{
  "num_key_value_heads": 2,
  "intermediate_size": 1024,
  "norm": "rmsnorm",
  "qk_norm": false,
  "decay_fraction": 0.777
}
MLP neurons of a small language model. Each row is named by its layer, matrix (gate and up: input weights) and neuron, and shows model dimensions 208-335. Each number is 500 + 40 x the weight over its row's rms, rounded and kept within 0 to 999. Numbers have three digits each. A neuron's up and down rows have the sign that makes its largest values positive.
Before each neuron's rows, "fires on" lists the tokens most often at its 100 highest values on Wikipedia text that the model never trained on. A number after a token or word is its count.

fires on: " time" 18, " later" 13, " life" 11, " year" 8, "," 6, " years" 5
L4.gate912:505546495493501569516562516544514546468528484537467483493518473484478515534547516508588516489494513424477553447483491524474490482431484490442471523431539516553494467499527500454563507528531461547455502496493520510494481487520543474528475491519443483458504526504490480448459550472530587451471492544586498511544454535432464459551498490488496447513543515581455553470602462486512555476462
L4.up912:550479435520469522493502468458525500452485535488526455490572487458478459446550408519522472512495470514465444540479464514500533497522414459499503508421540509472470420532496471531540496464517431438534586400538448505534426509460466501462475546496476525456539483513537516457535538527499540532477521545544432475524490515443521467508442481486538465478446528480469544421562520497516446498525

fires on: "," 62, " |" 6, "vest" 4, "loan" 4, " Joint" 4
L4.gate667:574495521448468478480526462449458492488513499496566573591469529504480489551540473536549505510514471507468482508496432519447547537514528446437592479454456495576496594478453485515565511461520509501489514547528502535476497480476453504573509467510484486571492511521579463524462457463509495473537514516470509507365475471522486520489556470581524521474422494558566480541452522411515511537448
L4.up667:524405492484454486459509537446544474448488545539484509497517495508494439519546459469458458455400491545537496550438496502450483504500470483451531524481476487499564546562507450484470550539520494481481499508508472518470506494462508468453450507614452457544400608443492488475550515515480456483487431539487519509515428491462423546509485432544493503465406531543490543470498464521519488488442

fires on: " in" 31, " of" 30, "\n" 17, "," 7, ";" 6
L4.gate940:554456481531486485527417494501488480570489469476570516491516484457519510413595470446520460436481547523499478558483549475560469500498587443511559476515455459525510478534484435448534488580423515514490478582496460472470450518550510563531546479500461458487503460453523411521495575602520425445496423513571469551521491523558525462490512514454504431496495521488531542552474544459458519478477
L4.up940:471493449512514476449431527496483493473469508500515504528547476464529441399516455460448474484492488479491461515489575576534497529489553452545522469548501578512512484499495425440532470551467514548467511595511431471525524494500503585510488515516550512523422475533490484479517571538505443489482424524587535542457463521490548467459510526422497432444459456494488493495456483502442486559519

fires on: "\n" 86, "==" 11
L3.gate931:487480452548483483486526607508494557518522535467513467569526480474508491522590527520578479430556479487437571480432496489498534468506488494539514437447404524521475505575462426454492525596503525528470551500451443473468461458519469585551495483424445491551548446506526481507494519455523457486553455565515485554462515490499436478459496485485484491506489525490508547540488480507519513455517
L3.up931:497486467492411450546533541505519556478517500469483487564497466471478492556584503533525504432568474476459512531464457477538502490519482514512547464464446530508481514567456469497447561582542527479464568520471507464517468437493526567502543464456524527544567487499498426563505532536516383474550442438497533559483535533490409493452472570472520534405470541569534534475485484519493528475539

fires on: " In" 24, " in" 19, " of" 12, " to" 6, " Nar" 6, "ar" 6
L3.gate588:519475555494479491496497532560481511495519456484460482477592518495513502451531509502449520389408482506483481433534495493559462567476546501521452482532471499461489503564541486462509531560488462465532481505441494521514522520550390458453423493463442451539450499468572474473486532614510585447512449483580476468466505512440550460471567540520470471581521446550555498475497479475472496506465
L3.up588:452459524495459516523432493551538466496549520539479522444496545511460475503518517461424467393486513524512557477556494501546446497500467487456438461548589541487413509535471524475531514574460485456448509433531445500479581555539502498419384511521485519489491474453502478503436471519481544447520466519525439518574519498552511511466470567523480460527486448501475500535503459537450530514510

fires on: "s" 19, "d" 15, "ed" 8, " It" 5, "na" 4
L4.gate949:587503422506618571510470493514509517529478575441437423527451477487542457538458504555455513539496501499533512464496526518542510491501493537506428500486514482480490496481428405468569482559465540584527514471491461473507452499550498495521497531501517444509539518464523392485495610520536487481569490533436481503516500463497469514465462464516473522522462503501508538460508482478496506468394
L4.up949:474436478544581542504520542528437558466476502444446535497436484482487517608523435501517463522508508437604506467525456538488515489478455497496479491518535506514502483530483479522487525544444484473481503462533488435569535539498417517504534495472514446469521508477557463442437499498494503446522451543444523483474473388495511548434471493499511467450555441540500482456441527597500577530566

fires on: "\n" 57, "." 21, " leaving" 4
L3.gate143:536496488503519542480547496475484563468486478481519513533423574503499499601453495535497521484566565509558590532473480491520511439462449473523481481490507492520516470503464472531463550497488476506540456463494486520417542459435506443544435488547518448532504577505529591613447389507487504526600485460461445450516515484511500521511523554531558491522463559579493426487493545512491454450485
L3.up143:478474520510609484454512497421461537441425463492410491507463483479460563593461526509472483493493598520542577500469497487526544475486453466490446490557512501507483413542443483533515483493509488545466465450500480489418571512497509416563460447513549457471524534513542529600500441475532502513570475512518449500478481491494488506532410532542523518456418500621514479464510511486524464486473

fires on: "==" 47, "\n" 43, " ==" 8
L4.gate874:469518549469437427535498585470472521519484511463523450552487483419467489495590538565562444443474480420508523488421527499555459467514491492552503431457506469497510430610462453503506513461531559577521514491456514434434466468551486516509508493450464534511545398464584524565506523502568433518547451513504532517492485492464468460512462462496480440480473562490517488525526403526509546496515
L4.up874:456512459496471434565551610487503558540510467492474444518540492491538466459532565507535454480504433475487516521401568543532500484477505516520514423410456471482516444578439493443526528538509576523531564476465449472496490496559436522498554495410522517526505432507525522561493525488501403495528471564514520530522520498472442492483474475493514421489504499456533513493556453515438466517497

fires on: "==" 50, "\n" 39, " ==" 10
L4.gate1020:511563428471483510571498464533473503487485532460451482488544545428542445509491572461559485584466454526476527500464533497495539463498513491509513468487493491514467440511461432484585511655497590516399516460433478466493538494532488555534508572443585516568513472509513475494522555487550501501522496511485465500476539540483438487444488484433493537481483509485542502572483462488483479486510
L4.up1020:511506426502418465531516552503550490475533477432583492547450387468510443460535518504556435477469483546554496471539530581495448555507471468477528486436460517503432408494458484476568527518457539547564471446444454595446529486525485439509490559465457453527439498529473495460483547399561446487582452544487509550522564475476491584530464478571502437466472518514502434442487407546527504487513

fires on: "le" 39, "bor" 9, "la" 7, "ba" 6, "ale" 5, "quot" 5
L3.gate161:453486532459501582557449516503473519500501518438558513496507595474492452500441520535481505472518460519491486510543452450493472445477519527470536490524482447523499478527616501452540579458499542516520529498549470473510553492538458498448532584556452509475438542510511474504547499547550493536457489594495497418439385555532465516471492426551491472598556426542503522475494533479506458476511
L3.up161:502423505463505516502414560455419562454429461444482469496475478497487498465493482455476445505530518502608451501498498443476561497445551575495449478542415452480533501480604497475489560597497462541500431492543552531525526501455514488504456605450557466455495484513429503556504523536516503489516479559454456424468505489517482501516538456445535481559541539565480537487523511480490508478573

fires on: " |" 68, "\n" 31
L4.gate654:561529481505543510498491391542532494474479480514515447510442447530513532579480578517541523551457584501554409550528464606519479571518436439505485472473571491515485505448501474501497489550484445471472479445472448501544453489512535502451537536490479451500492483535541473569486483560529503522512501529438573532484453483538496438478469520449462481535530439538453524450514551503532424475515
L4.up654:501524472496486502476499509476526549500413604537448482510577407517485510479543526511537470480533520530486490461524490534504478447534510487503492512458485442529486536510563509433478442483567542442538496398493557483458459435508511476502446510464522608466519478469557374529505454517561492509501470479547539428497513454538502520499494597528412504549493523505465546473507565498521512506486

fires on: "." 63, "in" 7, ";" 6, "ac" 5, "phone" 5
L3.gate650:427484541404552507576574514567521479488456525542479500555519480520503482452483478490530444442532548496575541515440516443452495443505565472543570437543507496543484422461597514447511570518490468514561460453451480480547491489585492467577502504497471529475507616529554483438463534534591409502518571472529507542544530471484551514480447525451445539486456452507564508465501502489543524473489
L3.up650:495515465452494488520522487559574463585486532549483512546470497547449504529507476453480461477478534481568564470481511487486489550551480452502552498557383460489489545518520523467529499522535494478562506473467535499451477433465525491553544453515490537413486487462517482459535533501549493490564461430442488619541544444525417536569465510510554472505507523380485510429509569502477525456466

fires on: "\n" 66, "==" 27, " ==" 5
L4.gate798:491525440514462404512534523532487460501588501530523433544489438513550495518570496494547560565546441445513463488502521514524486459488496529531493494496469477550482520518512435478457460498530492467560509453451466588489400372523536471502462516483445520577563413561495508501462472512525461529457476469531507476525543501514521579464526505471526471504460446503533522521554486489537466559568
L4.up798:484503504473452494539532541533464544481587541508536411546509468485516481506537487528512511468433418446486459420499577517539491505534521558534509527432481483544468493585515468479521525513472487487517441467494490529497477471509467484475437496514461497548515405430525468516444524476464447485522518455578498499459557531503493481519463457495499468553484422450548499529483474543529434577545

fires on: " |" 30, "ed" 20, "," 19, "ook" 7, "ted" 7, "ing" 6
L3.gate561:479533468498532510479544502476494552516518435506534429493518525447480498523468438410526490548538458458471454531603486521515515468504512472539458517525476467535540477520557467551528557480516475484557565566471529534552497465498524504464457469564578474462433494541472454412510516484455420558525373477451465511508476534556539475496521479495422473532522516503550530476519532542609493394497
L3.up561:493462521540548495448516550495474587526496482501434462512512512496461511404540499486511414540488588517491512514470543596509466443537515448465516456501478492474470497519508528515457490535490476531559499479435545490579499454504489523511523524459538505533438490476467494422545507499490481547542520536466510471442507548477469500541441508479472463474473504528538517517438515596585532490498

fires on: " to" 26, " served" 20, " |" 10, ";" 8, "d" 7, "ed" 5
L3.gate657:569534480519473447485438533459568509529482432541495490539476487485524454553477444478484480441519532523434518489437535567562540445440526401444432463515469497466509460480478500509481515488473556413457503453474459461611505462501510460451531514489435509495453513422542499542513473483481432484485470396569548457458579500465541511505494503498509445458502476522515567513410558494511437454434
L3.up657:531531482541429400464554462454444550537516492549523490498493471429509542421517420474532421477476544497597611531454505530492563513511528465440509504451497503508508472500454527497483466553570490455499501505514515501566529500512498461464528517460492485554472489518466457441522480546559517519553473518511512520576569484471453517518485531501512529532425489518533434556523468486486521517551

fires on: "==" 55, " ==" 19, " home" 10, " Home" 7
L4.gate139:524507458543481478533527488499545494581497544493459473476444499445477453471487570532527486467546509425509533459431580518481531512568479511491495480524521516494452555545455482432520506504492517485490500355462405463533499510477488460502504556516496407566491501509452439550454457601471442548497503497493479514482586501480493554509557462559513458570411545406491534494418510498516501518490
L4.up139:458493445505551515566469476526523583536481550543527470532504428446456449464544545532513448477494505428503551472466557529485493475589505473578514499478441516497459527504489456492546489546514503522499547414566492484478502496530499446465529498522542488515573493553481453505445445490512425549486414512505463512537525498547570469454548492541522503545464475473578526496511501500529479494508

fires on: " =" 45, " is" 11, "ed" 10, " of" 9, "end" 4
L3.gate813:520408453497496496572535496486526564491559547499575538454480487540444477545373542516558505535514475544501526478454520528463491529454419523584518451553466493468473490536510573544545440514506484487562510502497528548481447488544507520409484490539418489510498541450524451496520492424523466515546489518505513442484465480518455522541495489497545513566510466496458465498514561542511462484518
L3.up813:457469630509411573459454482506462485518494478538478534499494513526517582490518504521436491479454530569513481590420545458552500471430508511506444549492452511497531556547554516506522504489501468502547515532466542474482483557440533488445499484515486453503459521543454477497566543497527489444507503465511468558503477544484529435485535504518517444539481435490455516499453538515414470514532

fires on: " |" 67, ";" 7, "ing" 6
L3.gate779:534489528503505494473522455467470529416444474436505474502528492531438551519466514489541554472466452495477440468503447469516502476491566513509502555537464477609557482518526519477474488515471572514532528537495536480524604404417524454487536517500553537497508498481541520487534524504554418466455496460497470460477426529484509509528455491548513410477441461471502419454478502516548577498453
L3.up779:496441522568499445498543477497464552468461510490469505515467461535478522500538458428471500497449455442568498567563490497478529430524491490566508490515546454546492483532443528532500457551540570484431546466488501534502427499535442486541589507491509502511458481545459477462465542458481546553469536521586549415446525495436547483504402491530498530509504411570571484502493488443499415471435

fires on: "ly" 75, "ally" 8, "ically" 8, "ize" 4
L3.gate602:474410479524539526581527512453489507488492553491487467534504547451605497530499492502500487454531502553507500506488511450487518470448552517462428475578474511570479496448501506565481476447515549494495456498509537523460522473493453481497520439538437551519521430525505508439454456452480523490440503532537520504513518438471409553527533526573470507565414507493412504494505518389548449456463
L3.up602:594452540530517557482561503490520526491387481520479486510429488465540472527459529438485494472485409542477484540513496495489491507403496518548431481540552491566527502467528511526528494516542555487517531531470540465502534461578511499511493445555471539500470422485485405454509481546473500480489528514543490486502488413505509549455474483549537514550479596501485507456484519504563493484534

fires on: "==" 46, "\n" 41, " ==" 11
L4.gate676:432520435480443466529548548514482524427469499467487513541527541496483456447528555528522458461542532450491484447402457540502471479550467461551478504433457484536454391573419481510548516533521590541533476530466483508458493472573423514492510528447527493569463423528512540551572460468563465495524492515513552515502531561493456492433501441437465460433486554516522561482530469523469509505494
L4.up676:481488437525426461477566611497448542479497475463527488492576514468532446505527516504488436479546466442511517453377526506511514471523469464559512499458511468560473428529472479502519528531520594546502485552461464417436530491482479572467542541421520474558485420523524509581550504490561450558458537534504550523522486506501462524462497448439462461519458521471482548473487492541500522514547

fires on: "E" 22, " mi" 18, " =" 15, ";" 14, "M" 5, "." 5
L3.gate888:564488535498515495450465506482561490527517486523479505511552504434503471474519490504527351528568465515523506442401567482553570492516563524488546504480488528470517449468517481439524504491496474623478480567460478475473502573530444485513398493546593513465538543561450484456492546525479459474481531506545479508544468459529459502552486490466525472541480486495569497480494462515464470501481
L3.up888:530479565504537442509457523438562466497529439517511509442460585495537491454516462549543381535537504527574534463460486491557467527514585564482536485527442504469479495464471544456535478502502475532479517553502440458460454481527429547475430443524520535441520534526473492494464527511411499523478522471486505524523483474479483388491503543425516474490446475503469526489428455484506482522488

fires on: "," 16, " time" 13, "0" 12, " example" 9, " result" 7
L3.gate175:491512504439455476472522547439478454472539489504501519413542467585521488526508423505546523450482544528498452502515512479443462537541418459487520532511496539519554478450500491498559544483549471497549545531503485514498472566537482538564474540510551513483478545458522556437495455456445509492506517509557491433494469486427428408522557550454552459467469584532501502556507541485509468480428
L3.up175:569500505484540472467532550466502469462535569442435546447490460474505479404510498482489441545476538494519535525520466521449453530535511515494451545519464476543533416546501416478560497568508526468501559507519550461479471492460470583470454509439497408444418508516545483508474523467503499450509469497540493509565524437480481477547498467494525473529487589417460524440476574534508481521513

fires on: "\n" 32, " |" 14, "\"" 13, " (" 12, "===" 6
L4.gate145:451463480563476452481463497510510548491480525494463519457471463474543500453500506490476466510547431493559518412473505531495538420528544483452460547598477556486550545517513522505524559478583482474494543463459546488498446496566460466483514487462567484450485535518507508591485595541484587494520467485484481447544556513469455474574466546546487534506520521462463541477531518501457576443502
L4.up145:446525477484514471566507590493564517502462543491494455459490495540503495418453480530507473502524443511490553490530523498440524421579521426492429513576475460484447555481525480508396470464542436543491508502471581464513552488551421466477520524575535567530565503523507557526451483585472516476554523433432448514504476483458443456505448542535447552495540431467459480545513473514485491499530

fires on: " and" 29, "," 26, " |" 19, ";" 9
L4.gate543:541527499532572473529548464445547479443514457485437526491474535497519476515527495534565491535502484541465493534463558503497497468549492492570519524462503489448493456541564546469532530489577505494531481480551507501471571469470515550548464486450514462500539512440528473651515499490527423474517427522452535468522540424474524533449493502542589464507538480517519517486472558518541464455446
L4.up543:540526503412449445544484526543531464473553457484461521573473579470482424534520542544480476492518459507555486471452470478447450524481483453517451474472494483450504454534455516530505465443560508500497481491499470473470542510540473476561482502516530456527533506507500497547460475449466418509588442477476488488549504459464420501504489521595523505440476493552503561511554488499516465505575

fires on: " de" 17, "jo" 11, "de" 10, " Je" 9, "bra" 7, "an" 7
L3.gate322:491539505505489501517542517493535460439482521500531473483495573502468554473561573584476461478530464526544584552556486543454526470556499482520555545415511419440521470487578512484522499552429432488414511469492521578496456449510529524570490535553462544485512525462495433530454437458432533452519483517459535493475581471558508508438561520527588498465474464518554503523493516497545509465521
L3.up322:509583504481492438477492540574459416515501506559473458431495479542571526504558524497409499422488456455497482586566458485467476486510595499461575551569449489515547532526498467509463546506435435488433532574428483471513492459497416496500531510458503531531496524501477487412508551471474462509467428503488524507447532519503455463450473525428472525543516562478544504479556565465447471501515

fires on: "\n" 95, " |" 5
L3.gate380:544561522514514534447445543566551523443485421495476474470569527519506502480555530442483545534489562520481460479526521566486493480463478451547574530480541437452529461552500484558480464574495467470435435502410520498488555566479541512456517498525465472560409467516502486593517453542488532479450471516481513507496465503523451509526428478471558513518555467474490519497443472440408484542484
L3.up380:472408498526523496473520428480524478499449512356408472583491449545472486508475522492509560471527483492506491470437497496561471491482439451527501524534542448454490508467567542482457587505502525534447495532552524516471473546489547504570484565457532572466441453585510467450458506550502498522555540488561482488506484478531477512482527453476465472495401567526537505525487476466533492508540

fires on: "\n" 89, " Website" 4
L3.gate43:431495480442549415599518531455556514533460509485560475498451523434478411519528522492478446489482455531542626527485536561440502454495489461542502495527485511503508549493551494445475500500520398516451504500454499508490551552533498462479434490557454529491438529547509595563533468563498549512575483479529470440524462464485558436509507484504580423552576526499475493463505550521511524522494
L3.up43:533483494479503528503500528399482548512457543420490428482533442464538466481470451444525477472507480577517549529528569561464523425483452502481485489504553554486508527463497469444483512482440475542448517487572503516492512548481489478553444516527489470505451560526574537527491486516486559460506507481485488475557507482525536517389576489499511523532520444549459497535506537495562555458478

fires on: " L" 65, "it" 9, "un" 7
L3.gate57:557543587522377457454528524517518439469499478481497579458491534473518575469506517445565549520455449535444434447481466443469483435486526460440536451490533505539511530549571508487476509530484448590504508439495571482522494478522428543553546487506520530467503515483484519496526443486459538463470594513489514386524512464560468529496502488580491472477537538486362509553558527532485471521425
L3.up57:495540511585396493492535498470511442551458461479478526486479550517504456440527510560574539421513465526484485442462445517484510506496564483447503499512535451502468502546477564510519576479519425515517488541508481554493424443509498499517521517542463454487535535480486506476476409456432483473475508524439517425515486430469469458459478563532420452471594515448392554569511513458426432429548

fires on: "s" 19, "p" 10, "ch" 9, "m" 8, "c" 6, "th" 5
L4.gate469:478531561482545511506472434568482532437410499559502465482422505441445515490447515542487571541546489484479450448460482514587587483516455445528518422471452488497484600446519521555466501540495535546546542576500534492516469515454575501491478478539518459457489509586472512489457504494501492499462512488556571490565464474487464540474526482451596505548535482500528454506491536465440574525449
L4.up469:534503524468513533415507488489566461493418551571501504474518433535488498567456557502479492443396479520459489462515511480510500529512525447465537505439469431484495482466527530534496494503407519504523523534496462524535577469479540533541491513474553441553504566515467555565518491522463516482445526462572487492489542445540499532460481576417535518545541541541529481510501509478459483548484

fires on: "==" 49, "\n" 41, " ==" 8
L4.gate362:478503464524442497456520533502415469511491530489513529531507491459524503457509606483552433465483466538492593478442537524446500504538493494563496451488478512470482467520443442483463539545539542565497512511505445468464491468571451529527512543511449541542496418525522452441484516462551410491527469563583487515502559502537468531477522499507534479539494492493540576491530435526531492456545
L4.up362:444461452508469475493540541430472524513485567437514500502460539457478466486591580502564456481508538488508556451453542508524495455554515475587526488493500455466486494562452505424458533545573525589525529484480454552468497490549532546494508497463477474554517471499489479454498498501589459491517457522555500428505511471520444472469510468497546483511504494461558524520523445441511496516553

fires on: "\n" 32, "ed" 11, " by" 9, " |" 8, " to" 6
L3.gate939:548468424521561592549525550450510510476530505492565441459526514463510538494511475443549540491479441495525458459464487455445504557477441531507486535509522469567484475513543485537544541487505510557592515454491482581549478596493445467544492486543552485551497578538549533515413434541484471628484503539458453455542499494497514523492536448500535566457442437566583523452545471478525514529464
L3.up939:502470412498566484522519467497555513476456539554530501380531439549484493510463533492536445479477483528478455510518555539600493543469491495534498539434513506550469490544484516527488552433526471586501539456483484567456512442491523459496487564449500488587427515498491497443457528504527532522542543528503511416483483501475500540579543489490554527445546435505494480537506499559523517512561

fires on: "==" 55, "\n" 30, " ==" 13
L4.gate975:493506517543448448532514502498482502536520519469548445543512566465491521466494493506551464493559523483492574490444481487539499457484449488508514461425508448543450472529501467475518497583558514536529430493463505500487438526636573506444558488415456494574533431440515509505521540482508435491500466487500471491492504483524460506488522445532514502544452486465531497536460473523536514498537
L4.up975:545509481525510464498541567469501571483488582528520506492529535472535462473517534625563454476512514461497578494470518412507486480562510464539523491487470518488415453524412455452423502587500519546547527537531455497424555478523497522590462530452528474518546458508524489485483557439520444478551515512463481442506499496536470544480476481499527493523473541457514601547499462584472542489503

fires on: "." 26, ")." 19, "\")" 14, "\"." 4, ";" 4
L4.gate639:449475543465458508499496482523499475500472448538490430442480491494436504403455527496519470457584571503575462570532545474478488488499579542505529479551549498521493498490484440524534493466488457499596542460497483487548508566510451508521470527457470508454523466437576461553523491624472560539516495501532509508482433466517517545490499616544529497560479503480467450455469539439540527547507
L4.up639:466506535421457430452448518533457528543541525489527449537531479575526462474510466516494514588481464504562421479511449541516464560494541548512544427542478460512566553433517482469480484540506607455487509437527543468497480445490520433493465468506534511446486420498485479497535549459477526522545517511473470531564487507459512533459493416462603510514438555527488538516494455566457472555472

fires on: "ing" 28, " during" 16, " led" 10, " attend" 6, "ed" 4, "s" 4
L3.gate476:486473550454505451478522552505474533541494495452515443521547569488500516478531507452480482482501490469551488502515492538504508484497488511546551444526409478452485526465579495525485531431512567499519462593477487537541491523550386526503549476472506574412503451479517560559472430554504467466493530505533517456460485486462513479476519452470456520474468491465511496539517469534540468508556
L3.up476:475505527454556533464520581500493575432509518514531513531537510456445524461499469520491481428469548483525538497485552454431453505503506479525495434457495501531590440445446546505597494477589487468553542529460503538566515447485408483525504512516528469426465511403533506469489448484565531497452498561496517474556527534497492529497506467483501469471495501525488446476468532564528574554506

fires on: " " 95
L3.gate1015:493517393456569476449549496440543445526484508531553510504509538437466497446467530535508515472548504528513521451469481442497483441564469525510529461484502457479445513528489520503474537391474506442499456472507558473546459565470589478467521440477474480422488545529529538497507423516574471444481540515537518402467515410536508591521488472556510472456548504494520508452453442533561449491515
L3.up1015:554461487493507490495396528458540513531469442553527504525493588473590488508495466470538499456512531553514464390511471515457513540581480471538495498538531472544540551561525530458464452482466514447504538510477482456475425486453514415413528501492578469491497472462554423464476506554442519467523486429615484495502435515555495497464546511441523500494452512522455481507486525482453483525442

fires on: ";" 26, "," 25, " where" 23, " while" 12, " when" 6
L4.gate359:538503546498470450549601475525476472514497558445491513448499469485490440545569477562484490501491593499472449515566471483441508503501493510507479543440504503487465386543506453479506527437450494505503501492472481513429496498472539491519468453498476493497584522577515481459499472501514461533495519472479577517528531479472463459487576464490547506528524485479568508478454555517518454417528
L4.up359:508587527457404459532545496485540551533507516532473501497526537482494500453422516508469506481578533540470524464527505497501540545514477495447454499417553463484462521442446504488533466504463452487513463450543532524425436518471563451582527512492486525468560497490528512515573517466468494502479446478508477463510490467509503462503514466570450529510537471492560547563496431530557474463460

fires on: "===" 39, "\n" 37, " ===" 20, "====" 4
L3.gate749:483517496478460460508490493486563533523454516510481558451472496499520481442459491571386503521544556518496494528525559529539507462482474451407496474487395521481505458463523464548536533516469478511501515523437413481547510602519464463545453521543492494487480477485516518521484517425453488439453565589493517484582437511427506485459534544421547442491524441520425502505513496543471547545571
L3.up749:480452462471544459441513565524448522440469504519487463545544446505499457504510394542495497524459491526495519480529529459454540431587481454503524451504534504583490560498537485522501517476523402378559562543506514454556510427564467530526542579508487457525571525526531488567500476496449535397527516577478492546533521502497475433477553463480432511547513468507533514542468542508479561556442

fires on: "able" 17, "ing" 13, " with" 10, " starting" 8, "3" 8, "y" 8
L3.gate42:510470528451441546468521571449465525573587572494522534466548459418500490494495482407521464463416513490514515529460560495547507454461448470484556510516520513517492584511464493490486496568455454516497526516480517474507499412614510561475431509501472480459456470528531512486511569550526459448497465502545503463510422494458431448576492526473544535546533426508478468562485468576534533472451
L3.up42:497457563434526575492514542528470456567506561428533541439554458482540582524533503416571503411475509491530567519496493448534523513538454435454496510504538496535507513521483467515455481552481479469471473490480449476525496411538485485499478481545482571512519571535471509412436451483525426553410516425446492498552427467455498469614558440547452524508508452523480435489469455546510463497503

fires on: " time" 19, "it" 15, "=" 12, "ib" 6, " bowl" 5, "3" 5
L4.gate111:549462484493554460540438487523537517487492468529495482514541489393515500562468473454528566607475477525499456481460439468451552535413515412486461494426519504541525511533563490539507491577417522557546596500570445521572531557567498517491408469494536475487483535475496510450474479522482495504440478440524513552508505430550463590520516494459484527520484499461544451525498468476476492459545
L4.up111:474519451509517473620510429454455486511457457431425563504468472432480538464463440525566574534489466479566487519411405536489490501539482436454438460460560538507534477523626513472502482505510465503460436468581500582473489508464491528556481519494556539490485520516557426555498515441511528461489555426510521470450482469520479511485522542569495527443509562524435519550539592503456431524523

fires on: " is" 41, " was" 13, "°" 7, " =" 6
L3.gate412:478524497460421486512551539481525541457570560519521501475452495566542562453457437510549512524482547474545528523468560578539527518481518563515461482550523478490528503509521548516562516459520533525506462521489491468415480533488527519545472474475533471494531513554516469520563492490488469495488448567491482510512492487495456492526559483481447527541586437485455463539518486497466543504440
L3.up412:538483535491464531502496573491539547502451483552532447515491570480505560580536510530468523514560487512496565452481500465420602542479510495502536448537479486549514527504449529504491417478546482398476588480548492506520478478429510519468479457517433428417472420546525588494528508501492461528463535519447574557493499524492486493431519485483485491459502473525402532499451450579493451456543

fires on: "." 15, "-" 15, "il" 9, "ul" 7, "m" 7, "s" 5
L4.gate779:522468544488438523555479549475491405470455572535519534557512484467547479508545534510505396558433531451479481451479585489532534517509505523407531436523499486512488498536487496546546534540508530489473502601525461418505526427523522529538511468512471507531433488519516517543494538528459443559439482450497458533556481522460471498453457406513544492560468460478520491497481463501439522470455
L4.up779:461480513449476503398512455476515453422592584521501522515476535452368462529470588487487516490485454532425443448458610498455455491463513501479513491458549498471589462517542484476520521460455558409491493585493491488492456499566506531458465524448561463501488488489455490540514453488477502478489467456508496538506501473517460492534489522468556427544537518479582563503466555512523500450541

fires on: " |" 83, ";" 14
L3.gate515:443483465448512472445581463457508489449513519473454491584504459507525495552494540467548547545467523478566521461540424565527545543569445518483500524574573445545512493577541513477478524499557513492560459456471480512528505478519480462459505513466524460499514513541630484567558484549552463564494489476508454440455525557496483462446534472564525469466549482510434521484506494574535508519460
L3.up515:528486436444514547524620500535504536385502491552491478518548516550567498533479545393512569568468512534485471384535511506547541411581491494530462554525592461553470401567477565422481499473488514453549440512496550498417558483493463493472469466510538468527469542520595500631522491509470467474505441497531445527452505559506459474497454442543556480515536541511480531472523516477530523489473

fires on: "ing" 62, "s" 11, "y" 7
L3.gate223:439515474500522585574436494479505496561456479512518530545508444527561444461458523495467444516440507511513495546489521552508445510576459531519522487470502489509493508427479503536451510477545475566568572507441472524508486483479493491590542520511465492510474497425511472481454531542587472471450532498514483411470480491474427478508511518498534544471481473499460413583518471544431496534525
L3.up223:486448501452497547547499513501483453594517461483530522548482514516577490469523547491473503428476488530454470503537532562441463500500419491528534497502482396475456517434438481467478479452547499494521470530407482544522507469489482548608489500513483509499457558490510497492488493584610468467473481459481491486502474496485442465479531493501520525446503482526522481568491494557523517505483

fires on: " |" 100
L4.gate365:520454465537500505458532470454557500455534508522458518545431477510543507530481482529502475530515447466481546509461486513580509511480512520534477497478536467528470517530481529441508503599529523565564450548481502468543494533385515514484452490499467528601534494488533502538503406533548458476463481478438478472492533458534407533448503534483551499472539510504475524513554534497498527488495
L4.up365:465481486454513477490482492458517512543442464470512475510493512519582554500542480427509530518601539537475396499552443426483577498576466491545466510475488412533500547529503480510500512545478458502529475487452470494406514437490466453433452477533508508485509497451569455527552464483566516537527532546585449506484406477508543446447507488479436450524523530528385485410525534459551489542437

fires on: "ed" 24, " early" 20, "ary" 10, " late" 8, "ive" 6, "d" 5
L3.gate953:491513468497514461493498546591457480500462537446535530526580465533484548559507508488533430462493505482506394527432554482555515541488443469571460486532457547487445567480499483537502461472487526565544456502491460464511529499424503485477447519511473481524507566435472515444515540498547470516530460581446489490490532420504500557502478478493478504508513550451528480453532556458518535561489
L3.up953:513495485455466502527539492489470426569439485445482606567606523501466518512516454512544469553472511506517480479462499437497487463498478500466418527552416547476393495555430548471517491519519505502490468459459458495485504526507477504496544421457463501577515574426531581427494539552597509448517533571423488480489455460476487555515516504495525438556497538519489490462550497511452511520510